Weights of a small GPT-style language model, trained from scratch on English Wikipedia: LayerNorm before each block, 159M tokens.
MLP neurons of a small language model. Each row is named by its layer, matrix (down: output weights) and neuron, and shows model dimensions 80-143. Each number is 50 + 12 x the weight over its row's rms, rounded and kept within 0 to 99.
After each neuron's rows, "fires before" lists the tokens most often just after its 100 highest values on Wikipedia text that the model never trained on. A number after a token or word is its count.

L7.down708:39 58 36 56 51 54 47 47 59 74 52 55 73 52 40 43 45 49 59 45 42 54 43 28 59 46 40 58 71 46 43 69 31 43 76 33 52 63 43 72 48 51 47 84 35 41 37 35 37 51 48 42 55 54 54 68 50 61 54 45 53 56 58 35
fires before: "- " 35, ", " 12, ". " 5, "\n" 4

L9.down63:32 48 47 39 51 46 50 34 23 56 44 38 56 70 59 53 40 44 70 08 68 39 51 61 45 40 26 69 53 41 30 57 65 40 53 58 46 43 46 55 41 31 56 34 36 49 54 58 40 29 60 48 49 63 57 63 52 57 47 59 41 65 32 54
fires before: "ch " 13, "t" 9, "ch" 8, "ec" 8, "e" 7, "es " 5

L2.down273:47 51 56 72 60 36 46 58 39 47 56 43 61 46 55 65 42 44 36 71 77 49 38 47 61 46 61 67 48 47 45 48 25 35 46 62 37 35 64 56 61 40 66 65 52 52 76 54 39 40 41 61 49 39 47 51 40 28 60 59 47 65 55 54
fires before: "the " 30, "y" 6, "a " 5, "ent " 5, "Rep" 4

L8.down131:81 46 61 53 38 56 57 41 56 28 21 52 49 57 48 53 39 50 47 48 56 29 59 43 40 57 36 60 54 41 33 58 53 59 59 57 38 44 47 39 22 42 78 53 63 44 59 61 70 42 49 37 65 50 53 48 36 41 53 53 56 59 44 34
fires before: "| " 22, "by " 10, "in " 9, "as " 7, "to " 6, "y" 5

L5.down78:50 62 39 60 67 48 48 56 30 53 35 57 35 27 39 56 52 56 57 58 49 49 53 44 79 40 64 72 57 44 31 32 41 56 52 59 76 39 65 38 72 63 58 56 46 69 46 50 51 65 45 59 55 36 61 59 29 50 65 51 61 74 44 34
fires before: "to " 18, "as " 16, "by " 11, "on " 7, "in " 7

L7.down302:50 51 64 55 35 40 41 39 53 38 48 29 46 61 34 66 51 65 48 39 48 55 56 67 38 34 59 57 67 47 46 71 39 53 62 59 56 44 67 67 51 45 42 47 66 26 45 64 48 32 68 52 65 42 38 63 81 65 59 50 45 60 61 43
fires before: "- " 51, "y " 7, "i" 6, "\n" 6

L9.down36:40 67 55 61 71 45 62 37 59 00 71 53 53 52 61 57 45 57 42 50 64 56 58 44 42 32 39 58 68 42 40 46 56 43 54 60 62 37 62 55 33 43 35 44 55 36 24 49 52 27 40 54 53 36 41 49 33 42 38 49 63 55 60 50
fires before: "| " 66, "|---|---|---|---" 12, "|" 11, "A" 4

L6.down80:43 64 61 56 35 45 39 39 48 73 49 60 59 54 69 49 38 51 40 66 41 44 71 43 39 53 55 52 48 26 52 44 59 54 42 48 72 39 50 39 58 33 41 56 45 55 41 57 43 34 50 56 67 55 36 14 28 65 46 56 58 44 52 37
fires before: "of " 37, "==" 11, "| " 5, "in " 4

L9.down735:55 36 59 61 51 63 30 24 34 44 27 79 51 48 64 42 46 46 55 65 42 23 63 38 53 42 58 44 65 46 41 26 34 59 63 42 45 58 76 37 56 46 81 41 54 39 80 53 67 39 47 58 54 58 40 60 37 59 54 56 54 53 44 40
fires before: "y " 16, "ates" 13, "y" 12, "ation " 9, "a" 7, "| " 4

L8.down195:38 31 51 22 34 38 61 34 40 60 52 58 51 58 41 50 55 46 72 52 55 51 50 54 42 68 52 59 49 47 43 58 51 48 53 33 55 64 48 40 46 47 44 45 31 58 43 56 26 43 68 41 42 48 35 24 78 41 52 66 26 47 43 65
fires before: "sist" 12, "p" 9, "k" 9, "on" 9, "on " 9, "su" 5

L9.down716:48 49 41 58 54 50 46 36 58 38 36 54 60 45 54 71 70 32 51 58 53 53 53 53 36 60 70 57 53 52 48 64 52 39 29 46 43 64 49 44 37 47 31 56 48 48 59 36 27 64 33 69 40 28 51 35 49 48 40 54 36 57 71 41
fires before: "d " 33, ", " 11, "d" 5, "ound" 5, "-" 4, "ound " 4

L6.down530:60 48 49 44 41 66 70 39 48 40 67 40 61 64 46 42 46 51 44 54 48 59 56 25 76 28 23 55 65 60 47 37 52 46 49 51 45 58 60 35 49 68 60 35 53 28 53 56 57 56 34 52 44 35 30 60 34 46 55 47 47 53 45 72
fires before: "| " 28, "im" 8, "as " 7, "ar" 4, "es" 4

L5.down436:59 60 58 46 58 67 32 59 45 68 60 39 41 61 50 56 18 46 41 40 61 50 73 62 55 51 35 56 31 55 71 43 44 58 64 51 38 39 54 58 39 41 40 64 42 56 44 47 38 31 46 40 44 38 55 47 53 64 61 31 45 39 76 43
fires before: "| " 21, ", " 17, ". " 9, "\n" 7, "h " 4, "." 4

L2.down597:51 45 37 60 58 57 54 59 39 45 61 56 76 42 35 47 77 48 51 44 48 39 52 47 50 56 55 32 75 49 66 25 40 41 19 44 31 48 44 47 71 57 62 68 56 53 68 48 64 55 40 75 39 61 32 29 57 29 53 56 65 40 58 52
fires before: "- " 28, " " 11, "ed " 9, "tion " 6, "ing " 4

L7.down426:48 47 58 43 44 42 57 46 54 00 48 67 34 39 52 63 33 51 52 64 49 27 51 57 53 21 59 58 55 48 41 50 43 42 59 36 57 57 58 57 49 61 50 52 64 47 52 51 43 51 57 59 39 44 66 31 83 53 59 62 52 43 62 49
fires before: "\n" 22, "==" 10, "- " 9, "=== " 8, "In " 6, "The " 5

L7.down477:51 55 56 73 44 55 40 26 42 52 39 49 68 60 54 46 56 61 52 47 36 49 27 83 49 50 50 69 76 61 51 42 58 38 47 41 51 71 46 39 35 47 46 53 27 60 47 61 58 34 57 70 61 45 43 35 42 60 74 36 51 42 68 62
fires before: "ed " 14, "es " 13, "ing " 12, "et " 6, "es" 5, "et" 4

L9.down214:20 40 35 44 43 65 42 45 49 22 30 50 30 48 57 52 40 55 33 53 60 37 83 32 53 59 51 35 62 52 56 63 48 38 66 50 48 35 47 42 72 59 50 45 32 58 53 60 61 48 39 43 39 45 43 58 48 60 40 42 44 44 64 38
fires before: ": " 41, "s" 15, "==" 7, "\n" 4

L8.down386:58 54 46 51 69 70 50 69 58 45 56 66 57 85 50 53 43 54 47 44 35 41 49 58 35 44 53 58 52 43 40 26 51 58 45 37 51 40 68 41 49 44 39 64 56 31 67 55 64 50 38 50 40 50 53 21 52 46 47 48 53 68 63 50
fires before: "ing " 19, "ed " 12, "k " 9, "l" 7, "ing" 5

L7.down623:48 32 33 62 57 45 57 42 66 54 44 62 55 48 65 80 46 39 35 78 41 54 30 68 52 51 65 55 30 48 57 48 40 41 40 42 65 64 59 46 31 54 72 65 52 63 51 59 47 21 61 62 41 50 43 56 64 46 42 41 43 54 65 71
fires before: ", " 24, ". " 17, "." 11, "-" 8, ": " 4, "\n\n" 4

L7.down191:53 46 45 49 62 63 55 39 55 00 32 60 36 58 51 65 44 45 36 63 47 47 64 55 49 36 48 48 43 52 61 52 51 45 32 62 54 58 63 57 52 33 48 56 40 36 51 60 42 40 51 44 59 61 45 48 67 55 55 53 48 37 56 77
fires before: "==" 17, "=== " 10, "The " 10, "In " 8, "| " 6, "===" 6

L8.down353:42 60 45 55 38 56 45 36 65 68 70 54 73 45 46 43 37 61 44 54 78 56 67 28 66 56 43 56 45 59 33 49 34 45 57 43 41 58 48 39 66 50 55 52 55 49 44 47 59 50 43 46 56 38 54 50 75 53 15 47 63 44 50 64
fires before: "| " 53, ")" 8, ") " 5

L5.down410:48 66 59 55 40 41 49 56 64 64 46 66 57 58 33 51 35 67 51 37 56 68 48 54 36 50 51 49 50 43 52 48 55 49 62 49 30 59 72 43 60 53 35 45 44 46 68 45 48 45 34 40 57 50 32 46 27 37 61 51 58 50 28 52
fires before: "al " 24, "s " 6, "n" 6, "y" 6, "s" 5, "ed " 5

L9.down173:46 36 71 67 56 58 56 35 43 39 68 55 56 44 34 56 18 69 38 40 41 49 62 57 35 44 62 72 35 51 24 43 38 55 56 72 41 50 43 66 56 62 27 53 66 53 48 48 51 36 58 44 59 46 54 46 62 63 47 53 78 29 48 46
fires before: "|" 27, "." 15, "| " 11, "/ " 10, "not " 10

L7.down684:42 65 61 57 57 43 63 48 50 34 46 56 64 55 35 45 42 30 61 43 69 62 29 48 43 68 50 72 48 55 68 41 56 39 43 46 83 30 60 32 41 42 61 56 52 46 53 35 60 60 55 62 47 71 30 21 46 33 66 61 51 55 49 47
fires before: "am" 18, "am " 11, "amm" 6, "al " 6, "ed " 5, "y" 5

L5.down3:49 30 54 67 61 35 43 45 59 70 54 63 62 61 70 49 32 46 68 64 44 50 43 82 44 38 32 63 60 25 44 43 44 43 61 62 47 41 58 22 46 42 66 47 45 43 56 63 52 40 40 52 58 46 34 54 56 54 57 57 46 69 55 58
fires before: "the " 13, "by " 12, "in " 12, "and " 7, "a " 6, "to " 6

L5.down195:75 35 60 51 59 56 40 42 70 41 64 47 59 41 26 39 40 28 47 58 40 42 58 65 38 68 44 33 39 47 54 77 46 27 51 52 52 58 47 67 71 46 42 42 52 70 52 58 56 42 67 46 50 44 32 49 66 70 32 51 66 46 56 34
fires before: "| " 28, "to " 18, "tion" 5

L8.down581:45 44 54 59 64 56 46 56 43 53 60 67 40 43 33 78 35 33 44 56 34 63 57 62 49 62 48 50 60 53 40 48 28 42 40 28 81 45 71 78 47 38 54 53 50 59 60 38 48 38 39 60 60 56 67 68 57 51 38 49 67 47 56 34
fires before: "of " 15, "\n" 13, "(" 10, ", " 6, "." 6, "\n\n" 6

L7.down613:56 49 54 57 69 57 40 45 67 00 60 54 42 51 72 20 48 53 61 40 42 41 59 54 45 45 69 40 49 48 40 52 38 31 46 60 44 37 51 64 60 47 49 53 60 25 62 61 52 47 33 33 60 64 32 34 89 46 62 50 51 48 54 76
fires before: "The " 19, "==" 10, "== " 9, "In " 7, "C" 5, "M" 4

L9.down643:69 53 57 38 61 52 30 42 55 35 51 44 35 62 67 53 48 75 52 52 53 54 51 64 52 44 69 45 52 46 65 53 24 33 47 33 74 44 45 46 72 42 45 84 46 37 42 46 60 43 51 37 67 58 45 44 70 51 48 42 57 45 45 61
fires before: "y " 20, "y" 15, "h" 11, ": " 8, ", " 7, "==" 6

L6.down97:43 58 48 42 54 37 51 43 52 51 46 44 39 43 60 52 45 47 43 55 42 54 40 26 51 40 64 63 54 49 56 53 60 52 37 58 64 58 67 47 47 60 35 57 46 62 50 28 58 47 39 65 57 46 55 45 36 54 32 63 36 56 61 38
fires before: "of " 21, "to " 9, "ul" 7, "l" 5, "by " 4, "after " 4

L2.down192:50 32 55 44 51 74 50 43 56 28 49 49 67 54 61 37 43 42 52 42 17 55 61 60 45 60 58 50 36 50 41 57 52 41 56 64 46 52 63 40 34 69 51 34 56 63 57 51 58 42 41 42 53 37 54 47 51 46 52 35 71 56 64 49
fires before: "\n" 94, "\n\n" 6

L9.down3:75 37 40 47 47 44 49 48 34 31 19 65 56 44 54 52 45 52 62 48 64 55 52 38 43 36 48 66 78 48 52 34 63 41 55 39 52 57 27 50 59 51 52 37 44 60 53 43 42 54 48 42 50 43 51 51 40 44 55 46 60 62 33 33
fires before: "in " 13, "on " 10, "by " 9, "as " 7, "to " 7, "from " 6

L2.down709:49 32 56 60 53 44 43 46 40 11 54 41 50 27 39 52 40 48 52 38 43 48 71 20 68 73 30 46 55 46 54 48 54 35 43 51 43 59 36 32 48 72 60 78 66 43 56 53 28 61 62 48 69 73 36 62 51 49 27 47 53 35 40 45
fires before: "L" 15, "el " 12, "Gr" 11, "C" 6, "ac" 5, "G" 5

L9.down358:42 38 38 45 44 40 61 67 45 69 48 26 61 66 52 33 44 44 33 69 60 45 31 57 44 56 38 59 44 57 62 33 64 49 40 64 35 37 35 46 58 43 43 57 46 63 49 34 55 37 38 63 64 61 48 50 55 57 54 39 59 50 60 30
fires before: "ed " 22, "ment " 19, "ing " 15, "ment" 14

L8.down171:53 45 37 71 38 37 72 48 50 58 64 49 52 64 68 67 45 45 63 43 49 43 71 43 60 43 48 52 79 48 52 49 59 35 45 47 18 64 36 43 35 55 49 47 34 57 36 67 44 23 40 39 51 62 52 49 43 68 56 49 59 66 64 42
fires before: "n" 21, "es " 11, "e" 9, "ue" 7, "s " 7, "ia " 6

L6.down529:48 69 73 51 66 46 39 37 44 26 28 37 48 73 56 50 30 54 57 17 35 78 48 63 67 49 51 66 52 46 41 29 46 45 56 35 60 61 48 73 57 54 43 56 41 51 57 57 54 49 54 70 62 39 26 50 45 62 56 60 50 67 76 45
fires before: "in " 14, "to " 12, "ed " 10, "es " 9, "el" 8

L6.down641:50 50 51 54 43 49 51 71 59 04 50 56 50 55 46 44 53 55 56 73 48 31 32 61 39 31 54 42 44 37 27 41 52 59 50 42 50 34 34 52 67 47 33 60 40 43 50 45 55 62 40 68 59 52 44 36 64 41 68 46 64 38 66 57
fires before: "- " 62, "== " 5, "The " 5

L7.down564:64 54 32 67 56 53 46 54 58 68 52 45 58 57 52 46 49 40 56 59 28 62 55 78 59 46 54 72 48 46 63 32 32 18 39 44 57 35 43 50 43 51 41 56 52 64 63 37 64 25 52 41 46 46 62 65 48 63 58 63 37 55 42 39
fires before: ", " 15, ". " 10, " " 10, "s" 9, "s " 7, "\n" 5

L8.down257:23 46 52 50 74 60 45 59 51 53 59 49 57 36 44 65 45 55 62 35 40 47 60 85 53 55 50 57 66 70 63 42 51 49 50 43 68 63 75 71 54 36 37 68 49 57 62 54 24 59 71 57 31 59 46 57 46 46 41 50 42 55 53 42
fires before: ", " 27, ". " 21, "." 7, "\n" 5, "==" 4, "===" 4

L2.down440:54 28 49 47 51 68 49 52 32 60 43 55 60 42 21 51 51 43 51 61 39 32 61 43 44 54 40 57 22 38 62 50 50 21 39 36 56 52 47 66 53 56 44 38 54 42 48 53 46 65 67 68 32 33 60 51 27 47 38 51 54 44 53 73
fires before: "| " 99

L2.down555:41 40 47 32 64 71 30 49 53 17 49 40 58 65 37 60 45 49 59 55 48 48 67 69 46 47 42 53 23 51 44 47 54 31 70 42 57 50 44 38 44 67 65 36 50 64 60 55 60 22 58 42 48 39 62 41 56 40 40 56 34 51 56 43
fires before: "\n" 85, "\n\n" 7

L8.down424:17 31 56 54 34 51 41 30 42 32 41 49 68 71 50 42 60 49 30 63 50 57 47 75 35 45 49 62 59 41 74 49 45 75 64 38 65 53 32 63 55 49 47 61 50 52 64 30 40 47 46 58 57 54 60 31 60 49 54 60 31 40 56 47
fires before: "ed " 18, "man " 16, "al " 7, "fac" 6, "cr" 4, "ing " 4

L9.down409:49 43 63 42 56 54 76 67 47 32 57 43 53 66 66 51 58 42 46 56 44 55 30 87 56 49 54 44 69 32 37 44 43 54 37 50 63 51 64 63 67 50 28 35 51 39 54 62 34 59 45 63 51 72 58 50 45 61 59 53 54 69 41 63
fires before: ", " 29, "." 10, ". " 10, ": " 7, "\n" 4

L8.down108:50 58 32 71 68 43 52 39 49 60 61 51 47 53 66 49 49 37 53 41 44 42 47 68 48 54 59 83 56 65 41 29 40 54 68 35 51 69 53 38 55 40 54 69 43 53 48 68 52 32 33 64 62 35 52 47 38 55 65 62 37 59 43 49
fires before: "al " 46, "ed " 15, "u" 6, "le " 5, "al" 4

L2.down392:65 51 71 51 55 57 40 55 57 51 41 57 63 36 40 51 61 48 39 72 54 36 46 47 37 13 38 35 19 47 56 56 44 39 47 36 50 56 52 38 47 46 43 57 63 61 58 48 56 79 52 65 41 51 44 39 52 47 55 39 58 46 63 69
fires before: "| " 99

L5.down493:47 63 63 46 56 37 45 74 71 09 50 56 52 49 67 44 32 40 44 41 44 35 50 70 46 53 61 45 51 55 52 66 49 50 36 34 44 54 39 53 72 20 51 54 51 32 35 53 48 72 49 55 53 49 53 48 64 57 83 42 64 57 56 58
fires before: "==" 12, "In " 12, "===" 8, "=== " 7, "The " 6, "== " 6

L8.down65:43 44 57 35 49 68 37 61 57 59 49 30 55 50 54 58 41 44 40 55 50 42 63 41 33 58 63 54 59 47 52 42 33 55 26 37 69 37 54 54 59 52 48 52 34 53 40 46 65 31 53 53 60 57 40 32 36 58 46 49 69 36 35 64
fires before: "of " 37, "y " 14, "i" 4

L9.down166:44 50 47 49 57 40 38 67 25 29 49 71 63 44 49 37 55 47 68 25 50 57 45 71 52 47 75 69 49 42 47 57 52 55 61 77 36 40 30 34 48 31 58 66 54 48 80 31 27 48 49 58 55 39 24 49 34 27 52 59 58 57 56 48
fires before: "to " 63, "ch " 9, "until " 5

L8.down45:67 27 59 72 59 55 46 29 60 39 51 41 50 68 47 66 48 32 43 52 48 62 49 77 33 42 69 52 43 45 58 57 50 54 65 55 60 50 62 65 58 40 64 57 55 44 31 25 59 14 57 78 41 56 58 42 49 54 59 53 54 72 53 73
fires before: ", " 35, ". " 13, "." 7, ": " 7, "===" 6, "\n" 6

L8.down229:54 53 36 51 35 61 31 51 53 52 51 18 57 49 49 57 42 42 65 33 55 38 56 25 40 50 41 72 50 27 35 72 78 40 47 61 59 39 42 70 49 47 54 47 56 53 53 58 40 51 68 67 45 46 62 51 30 40 41 42 34 72 18 26
fires before: "c" 34, "ce " 11, "ce" 6, "o " 5, "ch" 4, "ch " 4

L5.down339:32 34 50 44 68 50 39 27 49 77 57 35 63 66 35 76 54 46 50 60 28 40 58 46 48 34 54 70 61 46 62 27 54 59 44 60 59 52 30 47 54 55 27 55 33 67 56 21 65 65 48 48 46 69 50 44 55 36 54 48 69 41 37 49
fires before: "| " 53, "of " 10, ": " 6, ", " 5, "|" 4, "'" 4

L6.down119:61 19 41 59 71 47 57 44 44 48 52 43 52 57 52 39 40 52 51 53 53 54 60 59 39 37 53 55 79 62 74 53 66 41 38 49 38 56 58 46 45 31 47 30 54 31 48 34 62 35 56 75 50 46 86 45 56 43 64 48 42 39 60 55
fires before: "s " 36, "with " 7, "er" 6, "o " 4, "ate " 4

L2.down73:49 38 65 57 34 69 47 42 42 33 42 53 59 78 59 27 52 54 58 56 31 52 85 47 50 52 70 46 33 56 47 50 48 54 54 36 44 46 48 27 39 47 39 36 37 38 58 50 47 54 35 37 59 47 54 45 50 62 45 41 54 57 55 19
fires before: "\n" 61, "\n\n" 11, "ad " 8, "ad" 4, "av" 4

L6.down525:58 57 53 63 71 55 67 71 55 56 41 58 53 53 65 33 65 30 48 43 25 52 42 59 28 47 54 55 50 52 41 50 36 43 40 33 54 48 63 53 35 55 38 35 64 47 59 43 39 36 41 38 48 78 55 37 48 53 46 38 45 51 29 43
fires before: "ly " 22, ", " 17, ". " 11, ": " 5, "ly" 5

L7.down381:55 45 58 43 57 50 51 25 60 00 45 66 36 59 53 46 42 49 33 58 22 63 51 79 62 32 56 37 48 50 49 70 35 59 71 47 43 42 49 42 65 76 46 52 47 49 40 64 32 44 35 38 65 50 52 56 56 54 45 40 52 51 72 57
fires before: "\n" 89, "\n\n" 7

L9.down396:43 38 61 44 29 58 58 32 76 38 49 73 29 36 71 36 46 49 49 31 52 52 83 64 36 33 53 58 74 46 42 49 64 35 60 44 37 56 46 44 50 46 67 40 61 55 69 63 62 35 53 65 36 36 47 47 57 56 68 37 71 48 63 42
fires before: "ed " 47, "es " 18, "s " 14, "e " 10

L2.down67:38 43 69 24 55 59 54 40 57 41 53 60 43 72 40 49 52 52 53 67 48 40 51 41 54 42 52 65 58 45 31 64 48 50 51 42 50 59 43 44 70 61 55 45 57 38 33 60 36 52 25 58 34 34 47 42 54 64 49 40 41 50 62 38
fires before: "\n" 77, "\n\n" 22

L9.down29:32 47 42 70 46 34 33 58 47 55 51 54 55 51 56 29 55 48 51 51 31 43 44 51 45 30 33 68 49 62 48 48 39 50 37 44 49 50 50 59 27 44 32 53 59 62 51 51 63 42 70 58 38 64 39 46 43 47 67 34 53 45 67 61
fires before: ", " 25, ". " 8, "s " 7, "." 7, "c" 6

L6.down511:26 33 67 50 52 72 33 49 45 53 62 53 60 45 45 73 44 37 51 50 41 36 53 63 59 52 79 61 37 35 65 33 43 60 56 74 54 38 57 55 48 45 47 69 43 51 44 51 65 43 54 75 46 67 60 37 43 45 39 46 51 61 56 48
fires before: ", " 29, "." 14, ". " 14, "\n\n" 6, "\n" 6

L8.down453:30 44 66 58 57 49 44 40 55 49 42 38 59 39 50 70 53 51 73 51 56 84 50 55 32 45 59 83 44 37 29 42 38 42 36 58 53 30 70 48 47 39 46 45 46 44 42 45 81 69 49 66 40 58 55 39 46 42 31 58 61 48 56 47
fires before: ", " 46, "am " 5, "am" 5, "." 5, "'" 5, ". " 4

L7.down698:66 59 36 48 35 49 50 46 69 11 39 50 52 41 28 50 48 53 49 51 44 43 54 72 57 34 69 68 61 42 39 77 57 54 51 59 67 51 51 45 41 35 54 64 56 42 46 45 67 51 56 78 58 34 47 49 54 60 58 44 56 52 68 63
fires before: "\n" 37, "- " 35, "\n\n" 17, "E" 8

L2.down164:50 45 45 72 59 60 63 54 40 51 56 47 57 65 55 50 38 58 57 47 56 54 60 66 48 76 27 66 44 42 38 58 55 43 45 41 57 22 40 19 62 58 40 54 30 66 51 54 15 50 63 43 46 31 29 40 51 52 49 57 65 56 36 61
fires before: "y " 15, "ies " 9, "y" 8, "im" 7, "ad" 6, "ad " 6

L5.down91:53 40 48 44 47 32 44 47 44 45 52 56 43 26 52 57 57 50 46 50 57 56 73 64 47 51 37 63 52 61 36 51 39 61 54 33 62 33 49 66 66 54 46 56 22 67 61 56 46 55 40 48 41 31 60 51 14 53 51 53 18 34 69 38
fires before: "ies " 15, "ial " 11, "i" 9, "is " 9, "if" 7, "ies" 6

L6.down81:53 46 68 35 47 53 45 56 53 00 50 60 40 49 43 51 45 46 49 45 51 64 41 31 63 47 34 56 30 42 78 36 43 55 60 44 40 53 55 67 54 66 60 66 64 43 54 32 56 42 40 58 43 44 58 30 64 53 58 47 38 59 69 39
fires before: "201" 30, "200" 18, "202" 16, "199" 6

L7.down546:40 31 29 55 63 57 34 56 62 55 51 64 81 58 67 21 40 47 41 50 54 50 49 56 40 64 31 50 41 52 44 55 31 42 70 44 69 52 62 55 63 56 45 62 39 48 60 35 53 21 56 53 35 26 41 51 61 48 35 61 61 67 39 34
fires before: "\n" 29, ", " 14, "| " 8, "==" 8, ": " 7

L9.down337:79 59 60 20 56 48 47 49 57 67 64 47 40 70 59 40 71 74 53 22 41 51 70 40 65 54 62 68 36 54 41 59 65 41 38 32 53 41 71 46 37 40 45 48 31 62 52 45 44 70 67 53 43 47 40 56 56 54 55 66 44 47 49 52
fires before: "in " 38, "on " 15, "as " 7

L2.down158:44 66 45 43 74 36 64 46 55 97 62 41 47 41 75 47 42 28 40 44 53 36 53 48 51 52 46 53 62 63 64 59 45 46 56 44 44 62 37 52 67 38 67 46 39 35 44 25 63 45 38 25 58 78 38 60 40 39 46 72 54 54 62 38
fires before: "ing " 20, " " 17, "ed " 12, "s " 8, "s" 8

L5.down359:40 61 67 53 78 60 46 28 64 03 55 32 34 46 61 62 57 41 51 55 52 52 24 45 48 50 42 55 46 37 63 66 39 55 44 54 32 44 42 58 38 56 54 42 46 37 60 48 52 56 44 44 43 34 60 47 63 63 47 60 26 46 43 60
fires before: "He " 27, "The " 10, "H" 8, "In " 5

L7.down485:52 34 39 66 47 61 28 75 28 42 63 44 62 44 63 61 41 49 69 31 49 55 60 48 35 49 59 60 46 44 46 19 34 58 50 65 42 39 50 49 60 54 43 60 76 32 57 39 45 56 33 58 42 34 38 55 39 33 85 50 57 59 63 29
fires before: "to " 59, "with " 5

L5.down695:57 43 41 53 55 63 59 45 51 46 57 50 30 57 47 41 40 56 54 70 53 36 25 51 59 38 61 54 66 46 50 72 40 35 63 36 53 36 74 17 57 52 71 57 25 34 49 57 48 55 64 49 60 50 09 58 72 63 38 44 43 49 35 50
fires before: ") " 14, "), " 11, "; " 10, ", " 10, "(" 6

L7.down459:74 35 45 30 55 44 39 30 53 59 55 35 64 57 58 45 47 72 55 36 35 64 46 59 52 41 53 58 57 62 46 48 55 40 52 52 42 43 42 49 55 68 53 71 48 64 58 48 39 39 47 56 52 61 52 74 67 52 34 46 12 52 69 41
fires before: "in " 21, "(" 12, "4" 7, " " 6, "on " 5

L2.down750:45 42 58 39 67 72 50 63 63 42 50 31 21 79 55 53 68 49 59 56 54 32 72 50 26 58 62 40 65 40 54 52 51 37 57 42 42 40 49 42 56 63 42 44 48 56 52 69 39 61 70 57 52 66 21 47 56 58 28 65 67 48 62 55
fires before: "|" 40, "| " 23

L2.down477:46 39 49 66 48 57 33 36 46 53 52 75 41 49 35 55 55 65 53 20 49 46 68 49 40 35 31 63 44 43 54 59 55 60 60 34 50 32 49 40 46 35 48 71 45 51 51 44 53 51 59 43 61 54 57 65 53 64 60 41 47 53 54 47
fires before: "\n\n" 52, "\n" 9

L6.down735:61 63 60 38 43 51 55 60 69 00 60 37 40 53 43 55 29 51 53 35 49 55 43 58 57 41 53 57 48 34 45 54 48 28 42 55 42 38 55 55 41 55 49 52 69 25 46 59 32 43 55 62 58 42 70 52 50 46 63 45 56 48 59 60
fires before: "The " 19, "He " 12, "In " 9, "H" 8, "This " 4, "It " 4

L9.down662:62 30 43 33 48 46 47 35 30 64 55 69 53 58 33 58 48 45 43 49 62 52 72 64 56 64 39 46 34 55 51 61 41 57 41 33 52 50 73 70 49 38 55 65 45 63 64 56 53 44 75 48 67 45 60 30 44 57 42 50 65 49 58 61
fires before: "i" 22, "ies " 10, "ore " 8, "im" 6, "ul" 6, "ion" 5

L5.down591:41 46 64 57 56 50 85 70 66 50 47 46 54 55 49 63 42 46 57 48 43 23 55 44 50 33 49 47 57 38 37 53 66 29 40 66 61 45 47 57 44 60 48 51 53 47 65 53 55 49 92 50 63 55 39 49 48 53 39 68 31 44 49 44
fires before: "|" 30, "| " 19, "." 8, "mi" 6

L6.down600:44 80 66 55 43 71 52 43 53 06 62 34 38 27 43 65 34 62 36 60 52 51 68 50 43 38 44 45 48 47 40 42 48 41 50 29 56 46 72 39 54 56 68 60 37 48 49 26 52 52 35 58 44 37 47 26 77 44 40 59 50 49 58 36
fires before: "202" 18, "201" 18, "5" 12, "4" 9, "200" 7

L6.down490:66 46 40 42 63 45 56 30 45 61 50 59 44 77 56 54 56 63 64 31 39 66 55 50 49 42 54 68 57 25 31 48 58 43 87 56 62 56 49 43 52 51 54 77 36 59 47 67 61 57 52 50 51 52 50 36 31 61 43 47 56 68 53 28
fires before: "ed " 15, "es " 11, "tion " 10, "t" 7, "e" 7, "tur" 6

L2.down30:53 59 58 54 44 47 57 67 47 54 45 44 67 36 26 53 39 51 43 63 75 67 54 67 33 48 53 51 40 60 30 64 37 57 44 51 20 58 57 60 49 75 34 60 32 40 46 74 37 46 28 55 63 68 72 50 28 34 46 58 43 73 53 53
fires before: "k" 14, "n" 10, "g" 9, "b" 7, "ed " 7, "i " 4

L9.down67:42 42 47 34 47 64 74 63 50 42 72 24 50 37 62 52 51 37 50 53 19 69 42 47 31 42 36 53 37 23 28 59 44 44 42 68 49 61 58 49 29 38 44 40 52 59 54 45 55 43 44 48 53 64 51 48 44 34 36 71 50 37 48 50
fires before: "ly " 26, ", " 21, "ly" 8, ". " 7, "s" 5